{
  "qk_norm": false,
  "grad_clip": 1.0,
  "schedule": "wsd",
  "steps": 16533
}
MLP neurons of a small language model. Each row is named by its layer, matrix (down: output weights) and neuron, and shows model dimensions 32-159. Each number is 128 + 24 x the weight over its row's rms, rounded and kept within 0 to 255. Numbers have three digits each. A neuron's up and down rows have the sign that makes its largest values positive.
A block is one neuron, or neurons of one layer that tend to fire together. After each block is what it responds to, as a language model described it from the Wikipedia text at the highest values.

L3.down20:101137102168141116128141120125124129143102135121127144095148124107154130093107078160173121131092109130162122127126151158131164143138192147135123100134131082118137162146151120127128122121097109115164117135109138071115123099130144174147145158123110123151144121130139116183091142112112096151115143115112162206117146141135165075157119121119130109120128110122094110111118099156095120114096
L3.down23:110165117131123133095121146152104124130121137130093116105169186146132132093133105122102123110113150135141166134105081118125110130094175111152106095136103145127141121132125089131075104156103121118121148140120133137108162116107104106113122112159120149112165095105124118122124105118171161111119139106115120135090127146149185072078135141126112122166131140113102062103127166124093144179130
L3.down151:102118133155128127119107146131122165161128109116176145126173149083124158145108141122106122116119144101166133116106087105150104138098157113153115117078130156106106158165147087088115127092099117110139168139133124155120137103165105146093112120112139107116107138105141164134133103161153143146096115137140069127133160121097154168139140098163163160171149133137131173125115160167130109106115
L3.down266:082109151142149124084128102149137088160132120121172101130120135112131152146103116123137168120124127110108147118133165116108130146121137135132132168176122111122149089128120104137100134081105118115117182151146109123119162140119120115150158141100096095130106124143089097114123089127120142126148139129119116134111131156124111089132161106100118165077105118189166136139117135111096124120139
Responds to: Year third digit

L4.down3:141093117135089157114118116155138157100153079096100141135105130094109170121141138129135132125145159145130160114137132108125150126088100125115077145080129092187114148158147142125130155210109125126102164117085125131143100130155145122161101129165168108136130112136117141105094114129145133113143080147131118109145115152142146171139147128076129117180157147105156108132085143147127135139118
L4.down15:149091151076155144072121108140153182155122118123154130159144114129072095112135097136116178138154147093125091130093155142106110113150163174162051143143153122108140131096080120131131083118114071146153142133123128139129126127181105129159129129133157156113114084150132125123130122136143136148134138113107135184119158134142130138088125124151110118175112127130143160177130105149137107162112
L4.down17:119088169128085113129066139115107141103140140105144120179138140145079135099110071126159101114141138125151138110175140104141139159106164147120119115137179124144103107101130121145128130132142098117112143127160134083163096111109113131109159118093107116134130117121047109137125136134142131147134129107125145126100138109109151154133121144183125140109154171138149106133107161103110091123146
L4.down36:148107138121154129128101122113143132167082134165137163137114102095138176120121105132140108110100102103144118138141121138106124168092112149086143165140132146112120171153061164115109185138102113137135110119104116153103095153142135130123101127130116170116153132106108142102128134129123079121055128099148130126115162142141096150115128164083101126133160144091107098075136137109094139168122
L4.down45:159126110114109105074092164104133106096092131095116166134105111153118105100125129112068124132119112111143143109137170165161143180138144118077130127183106136101112089119140127125107089164112115141119095132142115085148140097125129138163142105143147173117141182122114153166129159150122157128112083161111103128129118133118118119148128133115118164125074123141128118128113151076138157162110
L4.down52:143126104081109173133150148168112119094126095105131141124139172136165115136169133130123128187138127063127150107130113111149116146130158107111152141168134126138129144105126166125141121133117123130156163102126112120109094167109138141113136120119091129146177109116089129101164137114068110153063140137121113105112166127065143104133116151138115128103104140061166127120145103109128119169165
L4.down126:133118148140117156116152121103120138198132112134135149124111146094155117163117121120081131143144138119155097138124093142138135122108139101098100110167158153108139091146156168158159118143157089075146116147122138164105096097066131142115147108136122143133194052108170130141128131103136110142114143161158126110116118124135084145139184137118086118122126132127116163105149114139162092102143
L4.down131:157095135133212141173088118103120106133127151137129160161128153112115152154137193087146109119147149131147132117092145096078127129131133116155117110145120119146141117146176152095135128132115099183075147090125100114122112122193131123164167140084117140105147104120140163120131110150111100142119119147174133135123130172129129143115136137110136114104142160162116117127099124154163160137084
L4.down200:133143133092123121075119111122167109123129121161110116070108131078119112125110109122146135157109115072146157163151111108109074140131151132113091129153130131155126093090130099123146103132114130142152130127112129087119151170141141108114178140147115101131082133163132090145116147128119097146096139134106066119141105082112107128136161080145115151128123128130136174152130123158128169146094
L4.down236:119088146144143142181141152122160139130138149134153133098164159075149196058105092146112137130107143065142129127080119117100109121152119119159095133141115143068170139112119085140145131144133122131118152130151138123107124130094108131130174118090119127130111114165100101139188127180126133150085134150124142138104170135114129120126127145136135123098095118136142081106125128157116139136129
L4.down251:110122182107130101137128111119123180170079125125153156076125136097112127176124114120154137137130150120060111119112165163128096122107117156119139153155118135146179170149088121113134107152181111141157151127110130120139107121127123122104145099109090120134142085136093157143116144147122120137125120147126143101086085154125131117128177114120092111118104127121177100120131112157175153152078
L4.down267:166107130156156098052139125107109139112141101111146118130116124194141153082137131123112119115164145134143156133115137107129151146140076112142143152133110091140129131096153120147048127100108137137107141145147121182087149081094163112145153098133168151131155159118095146136147108179135161135111141137120103120120094141122151113120108122139139122142109158120119116086123083146122122129115
L4.down276:120112150132115134133140160129128113101117146114152123107139104141153107088116124183151157151168132164157103128122158178131137115142119119140139113114120134113135119121157098142140132112130141144121152128114156117142118117126096111135158132104098138084150120146087153153115132136076098118130196143094098098170168093175103176153118131142081119143141116110103151121131088137101133181099
L4.down281:140124115134122122116103115117103153110146115098138109156162111191132132102121125085203097111169088136108127168168151129113148132128144119131197122137121148153114124116174097175093054127098120131129130107125126178124125138107125107110139124097138125153148118122092100127149151154120129113113145127110149134120114107154096159142109119104169133134163120084160128118131153136139138102114
L4.down302:137131155125140148118106177106156115158106151119107152146116188170100116124170112102117166109161164097141119115137167161092119113143163142134108124096114170123111135138139129143130095138172108079155127175118141118092143105134110141151147140113152130091111133121147152148130126137148154141091167160078140100110128142142124132107129119132105118130100052140151175176131132141139130137162
L4.down319:133106157113144127078115144140115105142115089128082132138169146103132161107097174117166179094103139148110107128126142119116150134093094097163115103118124104116142166111107108162098122123092171104160149117112173160121133180141129109101139147156149179132147126128141121089149133112137142163116106150116100143132103121111206103110156109121128097154126137151174120129157146163098108124123
Responds to: Year decade digit

L3.down14:172128118125097154093133141084118135144145075116129137129103113210131113095131138162120162142136139137134128129097129083122159159148093102146064129115135131150120071087128119104136114124116170179117084121121151107133165161149135082163119156114126114103102093157137140102145153159102163131137116151126124137128162110127151141139151121137130137113160157104124165112131132137140115117128
L3.down27:129120140138119108140152068127152133126120105143172076127152150156120132105123120168146151076142108178102127134134131094121098110107127087127111123153099121085153155142094158109130120110163125154170155151105126074111147148084130136127124139152155093152102123149168129116129100129076108124142154134112098131127144128136136119132129098159117167109132105109137116093097136129146158128072
L3.down146:140101101139071080137105136124147128104129155130111139155122105145118124106113138106128101161100121164135123119143125143100081144085146110112128084117130122165147133111153144131108141099148179140083137117152148120116163141078073119122143166127115138174153151104144099123136141160139108057133142158175097103124101150144179126108133121105148093183131145158093123134132109106113130135133
L3.down222:135148172109084127119112135133163126085095133092117137127134136158084123154097081140173114126124138103125146117137141116117144126123142105137112160124125137175149091092118153154150116113082099112137087143120120137118140130162080153160099162126149149138128099141064150132099144154146125177120153131081136101149125117141109143154123145137146151131108095099138147135122104095124132127068
Responds to: Separators before data values

L8.down71:134089081133104119101110140124095103142093152107128131155114141093121110092125113135126169168099123146140131161139149146102142100133136154116103119115138113115113091134146174140138149151180078171140117147122111131132137117178094099140108121139136115133083146112175146137116150128114166152118188145111136142118071093155124131143100102136107144138151155100110111103151119147140115069119
Responds to: Mid-name word pieces

L8.down254:140091124106123144122124161129152156166151145114124188121103132142150124111143110124123138121114129111073129141163091105139101119160137135083116123151103127164128136128143140096120157096187085128151146111138111139158141151122149084081105133055145107114118135131133118085140092120116156181107125142110144139129126114126132192094128147135082105163107150070133103123156127069105130137108
Responds to: Wiki markup and year-range dashes

L3.down106:150133108139154146094155171137110128160117105142187129147127129114149158100081105136133158151128105100142118138125121135075138160160108083070148125097107090125132133127125128146141105155131128137100115140107136141132075138155106113093151138122125175119119164118178117127143119109086123128095089121111148116126166094126131096132135104130152096138125147142130135166169082105102126144138
L3.down149:099188176162120123139152149129122121146111113118169134134121176125138183109133113136116144117132156160138149135138184165119094155126151104112156151158170167141155111147186163103152091108165148138136144153096147155131106099122138101114142126096108115098114148139154138100135141158100161118123111124122151120141122098087129132168129107095140097135131105143151153125119086105141160092061
L3.down226:107138166125134118117132113159134124114158142104164140145150148076105091103152137125123129149159159129154107130166163121087144132132129146117125169114183136140140095122131165163092133141120164147135123129173149091138123169126153078148146138185119086104118097100125134156070139094093114094139178137130109144130101113124168165137128136094162103144115136147153081100114078144138103103149
L3.down235:134127139074132129121132139118117127106104137165117111158121120079139176043155137116121116085132183142133069122140121105124132183110160152119150153137173147129134115142140118133112131131140122125106126158125127124131121101140115139090147174111115133127149102106107176067141129117100130097088116146117169135164131123104125132162094115074121139121140125134184136140134171124118139172089
Responds to: Word-initial consonant fragments

L4.down18:102111116143156136162125134124107120119136111134114088132120126189160143053123138144107094069111168166172093115129107081151116131131125111126125169120106133115124100102072131072126099160136117080130090092150101138161163125113132138168126156149109117110106110145136144149116179098132111112121129137105120137148129138115130142138094107126120121084109085130098136108108082106140118119158
L4.down24:136104133133113127148200114187126093129103092153150172155102132049114134113148097103123179152094079127114129095119135133148132144083118133076124139139105142125131128114118100124136114138140147112135132141121127150094127140126135131114123138126128141123109123106180113131169145164137123134120141100113136123167079109154128123171113164098139202113152132161083164132132105137149136140111
L4.down32:130132106086139150135118140137137101134132143111100143122100140107134159137141145148107119115118132121145142138099095143103151113148155093100147151180147170162082162124156128115129141153143181142115087121122147051126156118138140141122094189157139128107125144141118131168099145130120119167097161153080158147118098140157107145144104148146118131104117155155165099165110118183123140109124
L4.down41:144145158118101123132122140117123114131119113121157132111084143087163117097122179109114132100155143171109138119122110130047138106132119175124167111118145119123134128103124129086097111148131074133116119145124127121116108088116159131166120136114153107101133145097153162132099096151112097130111144126112118140120106133165156082100084126133114122119120168088143170121124132123146173167118
L4.down74:119150139094136108117128136110095132148151113166110169112107146112124105080121166133152162103091175104151143125123138121128161123140123146116186111135110229123107095151136108137114116130140126124137142130148097133109151135126130124125152133095101136120137159151148134148102124119099157169107082116096126134134111130100127142177090134160105140116141096144113140132144159128172147138140
L4.down82:087107089130107137157134119169080114111115097138156095114109135117145102081116156107166155173115126156113145141119121110115129137120144130139111141107094117137138144148099070087129128170203169146112163138132141111116108105112117192125141128095139133140110100080150154109107165128147100109115174107164125095155070062159139132126113089131140147122128120160141105131086139154125124164117
L4.down123:150107133159155119165120112095167115148146117102121121130147125195082135073129109131094109094163164092144117160150085175122151078113146135125132173152139172134146126146185145161132121115126124142122107162134097160120139102130129137144135160133110136109145132109168143178120135133135129125100120091139138124127134141160160126142146106129153168101147063121146142098107112125102178164176
L4.down148:082150155133063095138138155131128167125116145125076173131111139092092132126119145156175133127132169125145097126143122123107132110143145124099172145170129151151101131151146128133132132133162123094079126134126090105130099134123116107150156150097129142108163120144131080146096108116122113107115155140099122099139118166135117109107140108145151137130173106130118121113107093115072124115150
L4.down169:136134103121116140082118126152109139154119125139107121141151113120111125110125123124155114103143103158152127143171146108106144147127128170186084099153112096120129140098070126122108152123118091138089118123106145132119101106141175145131171124170162130134130106138113116115131110153106126139058097122107171172119074136100111061138129147129144091117145138123131106107154117117133126132123
L4.down179:135161162159129091174145127118118105104109141165123135167137182098122140102149152129146150105139122136195161143117175180135096152146104102142146162166126133125126079104138088134135118133112152152124124147084130164128145120096123121133121164113112165090143128143142092147074088141117135133142148144158134091102104084134143141186139112123126139138122159101140149136105118136138134147088
L4.down210:178134134153131142141098112123105105101113105127107099078113139082111143087157146141106160131094157122149091136100110164144103135165131129150106099120134144161129132145127110141151125101167136094117093156145150118145181108126140126115111120121164103128128128133164144148108114112122140104105154138113161149130131141147156182157123119109153161194111054185112141111154153090095121166125
L4.down219:098071117133097097139128150150135106148117126153132173091130147083183135064118147114099140095146122138126147128155123126153126083124128114127138133146139166102122110155147103106120111121120174142106149103142111111088151120110114133118106147126129102145092135167188157111161112129122098058133113112132138113114155111182126084145136115119136106086113127135158151126172104115133142133142
L4.down269:105111172084125166143152137132146123141107085133104153126149168117157159078105148104139143128105119165160141176134123136099138140111152104143135129090137112137127126138122134076149129173069115131125144130105122154142149118139141096135130115137125127198167128116160144119111147108133157170104135158110091080130140152134145072105147113081089153142084160130097136142117172093128128114163
L4.down304:150118115150137104119079122175128095122109097121136138106150135122136128178150089091118133131099105144183123131112127113142177098124166160121085111127161195092103128184103163142150129102132169127132151155127133123125128152144112106129151143190124127108139137114098102128123136095108152120127119113095156108124105138194131101160145121112118147140111131099107133124108119092155145139118
L4.down307:143122111120108146168165139095140089109118140109104150109136158122132135089114132126113132156083153136172135130093098129135109124103089197149145091124128137137164124094163124076158125153142113108123106171143139109117134132110138115090112154111131107150174158102140092139087160096089124128148126157132140106103115133121140164141152088147144128138043111117077153160135136113085158151119
L4.down310:149106138098135129116131130151116136061146117136131144141157190127108137117128147149130095143139169108143100126125132132078097112155113143120129105174159172146153116098155135122119155149107121135159082093127132113177114140130134106099126103103146080141154135096126168126096131105091138160133128089086113113137157149138086083155167085103177142107105124113161109150121131121130118148117
Responds to: Word-initial capital letters

L4.down27:142149132152125133149143125138112118101100106148091169146136149053136172093170124083144086141094107119112152121155104140129133123132134120137148121144097104146146106109126174099121113102124152186096120109155104109143115090154080131110130133091135110165150144140120148134138126120126121176127119122122128106124085145154100131159136132104099131136123108177146139125182158159127127163091
L4.down39:183125156124118100122118113127107116128134107180090125123141148118100124132162171161093111097107074140119103085127108073121147076139125102108100125113150168135122097079125120102157155084148108104126129145120095131169146161146130138134131163088115162147125138108122102134100139142111140109141132096125147112147131096133113087173086100135141107123147152146141137142164111149109098152102
L4.down47:116128127109154154116079125147115163104142093123121133130133121103131141094156123119140127111136125196123078106115115081156058145128158129164105131140191139118147114206171156181123145100144098152100136123135101145144134142142153117076133121098121133116142127116126170149115135100117126142114120146132144140111116111139104102162145158129129145154137150115143127156111136099137146089145
L4.down55:125074133113113098113147068120136131125140118114133171162107126086132100116154142130125124134132131121156146134145131127185108137163099127118107157156165146149097099139111106145126113132132127129111113153213132124112095120108103114104140104090131057121100102137099116109130102134101096177127093151105096123138110133120134098184115127106153137109144134108140122121147127115127085128116
L4.down84:107174090135120097131143135107111126145156096163141143136110128100114123066127115093154166157133127181107094171119123137170152114142145115140105110117133121073102126179118080096129111117174128178130122118125153156175137112116152152103116105087129120125134158103142148105160115145148107085116142165128137115108159117129113085157158120118141106173150142139143130107124131119117130117173
L4.down99:145124120175128115171121178123135133147145157130160151120143161147105122077115168106153132128121128107116164133099126097137119111125187145112153130141160108131130112121171150093086151109119115146131150106130130106132165060141132155193110139118087147136108123139139134075124119157090123126093109135141121091108125155155156105105128094144132093120111146122104165099098151094119124131146
L4.down105:139146092140143135109120149106124108139142105111150163113119119193112145126158087162154116146134136154115104164144136137151136086134159117123143115109125102124150124135147131122135100086113100176117115159128121146175092107129139132158116128139130130111182111128154102145143117130105114097151130124096125153134149115152128108118140085140105109103163150127114088133106159134127169139166
L4.down144:186087158070140125111146111143152146124127134147177143162101115072128125101149157155123170125111105115150161133109122139175133137140166152126148140162148152115119182118107124106155145122138089134132163120080126115110128081107156135092161133147139125138107107140174088120134164179135126153116103136098133142125123135118106125127142095136122135129079145152120130120078173094150140126092
L4.down178:127121145133104173123085121140134093147142129106146156102100099165106130157125137149117153172135099199127163109166140155157149136138118161135146145119122163144111101142120117117136155115164105137138115125079145103146125082121138139161077146130096116109115114085120143146153151126100161147109168134098122111131149109112133109151125134099176144107120147128153100096108106100121168120126
L4.down207:145150092128113167104098075112125145092156111118143104101141152044134102076155130148111151103137134156141130120138105129116138112129139144130106134110131140172130093106146183066163107145121084130123151124136168137113095116070109125118113111135153120103122103116143131130110166097097135099136110123115132121159132139154130131128132084104125107119151126145112132154121122151132142107123
L4.down216:103174109079176132118153151144146160135118105135157154138126163098149122123098099163119127118135115094094090104129110117117076119081150162102145138081150147105146133141154129146120110134141109136100141124108139095146123107107112162110121193136112111099121132060121134129102132146180102130134130120126106089139131149142164151124150156117134126124125123123127124122136141121059156163150
L4.down261:169137097148068121134097136137149115119100108091113113114122137114140104150133122143108139137086139123199129144169103167132190166113160114143120144122111137142129092138160127125111163133144149087122106145152147116128106090109058153130137127186115140141123139129149124115097140148133111101159119133153152140139105123177123084170140158090132096130168128138145124136157110111140128141112
L4.down270:161146077088129171140123134114147114133141122145179158153105137135126125062103196150120124112100134181112130133134138156162143114151125126106138133120132163146101111197115089124121095152127105148118142133108148136188134127130129156150073121105123177123121137120145126141143110131139154124117136141149138152147102151110103114109121124114088122129142125094138157111084191121139151123134
L4.down291:156130134149175112178101136147108112106145156133170148162084144190146157146190175108176093132182135180141141163102133120125123152135153090143156118142137097132143103164119134114119133118171086106141108107106147117146158124104121131111089169095120127151131147180166131163127133150114126135122120108120120135114139110127174130146104128131097100132092149141131128131100124131142164129119
L4.down295:185105093114115157103121144146096098144151147123147142117090112129109150097174124134135137146161124119170082114153145100111122120143133097099126123146143105134128125128096144166118111193125120101116112169109144134114120134128106129104112118110133148122072102098122110064116134092136149126129160164191130151154137107134121090127098107050153160129149121137113130163145118130112168137097
L4.down306:118079092124156106167106144113092143158147143125091118109107137138084076110132128138148129098146148150169126110113141121134125111173134110129133129118151154150152146204125144116175133107128134126127134155141148126153080139156118146116092138123127162114091144128113094090121151115159148143132128122145133165162136147123141094107139095143152134151139136114129161151105120112159125139152
Responds to: Name-ending subword pieces

L8.down129:075113102157154152108112102134105138133115141147147089131130113148119150055063170145115103118122141140147136161133130136086121149151121109126142099116097134131089178142125110152099184117118129136120110125110107146131080124122082139148136136105154150130139167138173175138106154149078141134134127131129130122123125142163127103135115144129110136117137134137092161172137165157079138109147
Responds to: Split word-initial capitals

L4.down56:107092126130095156133109143133095110120131119112144156123108084078125144163104134197138149134146099099153116157102146125180094117126094105109129127136109179177114164128155078103167144116128144165122137096116103100163132159122122144153086161125128139118152137170108109091144112103148118079138164098148124115142150140142158128142086122155113126120132141141146133119133118135090145137168
L4.down60:158087111132128124133102128163103134144128112101152143119135115141164130131160144133163135084113135106135144110132097126124126117117121110122113114126129109116096134093120152110134199137165148144125139112137155125167151142156136155148115161168158189154112128153090144073147164114143143115103174128146127144136164179108086132083137166136125088135034142099114160100066151158112151144107
L4.down62:119119164125140084101100131120127104119150117158116115145159145176113108150086115115108093124126137104066131120176128120096148114132119143168113154143111125087123121116114138156117128117107126136127101099119119060181102124128092128164117161126141110155140113128141127118119148116110094105154097149156146147168140137136154075122088101115149112106095152155059111127142154090175098125160
L4.down83:183091100153114168133115142140109124121121096091110132109118125085117137079147130093111143139096114089141139085087114153128117142151139149153126130166124080161120136123144130130148147094169115082102165125140113108146140120107103109133073102143140135141127101090144107089113120123093126114126129119077163122111126149107124140108148100099149151068107123138157157128129161168075113117103
L4.down97:110111136151142146110127120178148129126115138119120114128183148077127128156081142145132128093119125041146171145139122097158100114096162104116152149139121127119145164123136138142133144178118151110116084056111157117113158096116137134140120146136127115134127114160136124146109159145087133079136125102126143146136136139110125173155074150103143115094116146109130116126075130148129097115135
L4.down128:127118116127126137095129108095119131129183110107162104152133151071155126131155098141136183154091142160136132132132155135138117130158142113137156137191122125113095140132110097139141153154136131104112123082112119145147150140146120194161099189132118107150143141099173136119120148137136119147121115150152104147161117124155125133169099100121140134127124166123138157114124154122173164118118
L4.down135:124133149143146135163150110164113132068128123143116131110149153093146137151129100118157113115132124090122134128158131127155108140099109128141123102113117117152114087095148127144098120159064142096161104130140135141140105109158112129103152097104160161093165156080147139151054110125152120121137128145102141126106107100129109173141135179152155099141119144088112165076115083154121126168097
L4.down142:181124103129162122114144117092115149150110107104145103112104095156134074124093108141124173110111137132136118137140147084118112117130129123150143116183119135123127145063157103134157135103172140136135112082124141141135135136128118113090095175116136126085165154139125098144147138102132087082152089150178133167132145143163098117122145116111188142138106144089100106123097135139110104133122
L4.down158:078079165107102140128130125132160066157109118137178121139125116149109116142123120196104138116120149081140142111086131133117104115083128156150098121116122129114147135115145150168158173094131172090163139175128121104133079136135111091126146100145132116124123099136129127093141109110142138129120106132127099146138161133130104109107141148120136133144151165138133125125177149141137113121135
L4.down174:112143108120153137107190092171100133159103086134151100147161123090163145128127117099116151095100107138131097123110157157111117132117127121113143167138155167117146151125100151105148149151187150178105098124129154115141140153120162114115118124117174113124134128145117179112133143104119176152121161121178118166109137147119168094136152106150135090093106147099151071104121148121085121137145
L4.down182:129122120143098100138158096137115160137080111142142135125098143078110133137127122083124155150139112157126138147125145129082087158125093165098145127134099112154172084097170140133098126168095145106149108131111094130140149091140121128124116091100137134147125141182114116143107114122118126132126138123143117089107165153172136130113136115124195074149131146142116148098101142115153153113105
L4.down263:152165133115150140127062145140142112112095132115097152108161143110155162189120092126131169125127086133126151097131115102153152154090116155144113143161092081126100105151156149103123181124118113126181156095131120151165130139073142148097136120160127108146108111110105109102082153121152130117157133131087160171157116120140102139145147164122093158103103112110145130170127149131124139121138
L4.down280:168102168133162129138104121144130128103147130116125167119134118147146138075133106118083091062176120121095130140134161131125119153120131140100121133150168126142113146147130123132179090126147110142166146101098124145159100153166094130133174126151134140136135137094154140146118128149169120111100135188103148171098137166153085122127112090133106169137101142116158130183119137115121128139134
L4.down284:140053146105138149108087145110098096125120093118158120137174080071138124163129125135143114136127140160116116152137172122104134107137119093140132158134095131119110150135120114123129109113129127121102134096188153085123161120102097117163128161157141133097124143089147149131071079149147129140160148138145132139135115086150112126143100120134106143131165144156112167090128137158129095145101
L4.down287:156150112127095166181104158153102145128126114123133119102155092047171132146144155131119133108134135179110151096113106141090180142123124108104147122162128138095122124132113133148152137087125072129135129104109145102163130151108149126111103144124127113081131142168115138137150115125154116148111118142158125135081109089125161159133084119169109127088099155115130137106118129137138132114109
L4.down311:157165128122109128155082134130138145101112148133140128105175139138102103085150129085169128099109173134108133113137153132101133063139132115137152120115114104123129161120132150100156131110185138124117109118167152156140115078134128105122106111151118139155105128074144120150131104113171148164129118153129138177180126134137116162135102122100147146154094126101089108188153157153139140130137
Responds to: Year-range dash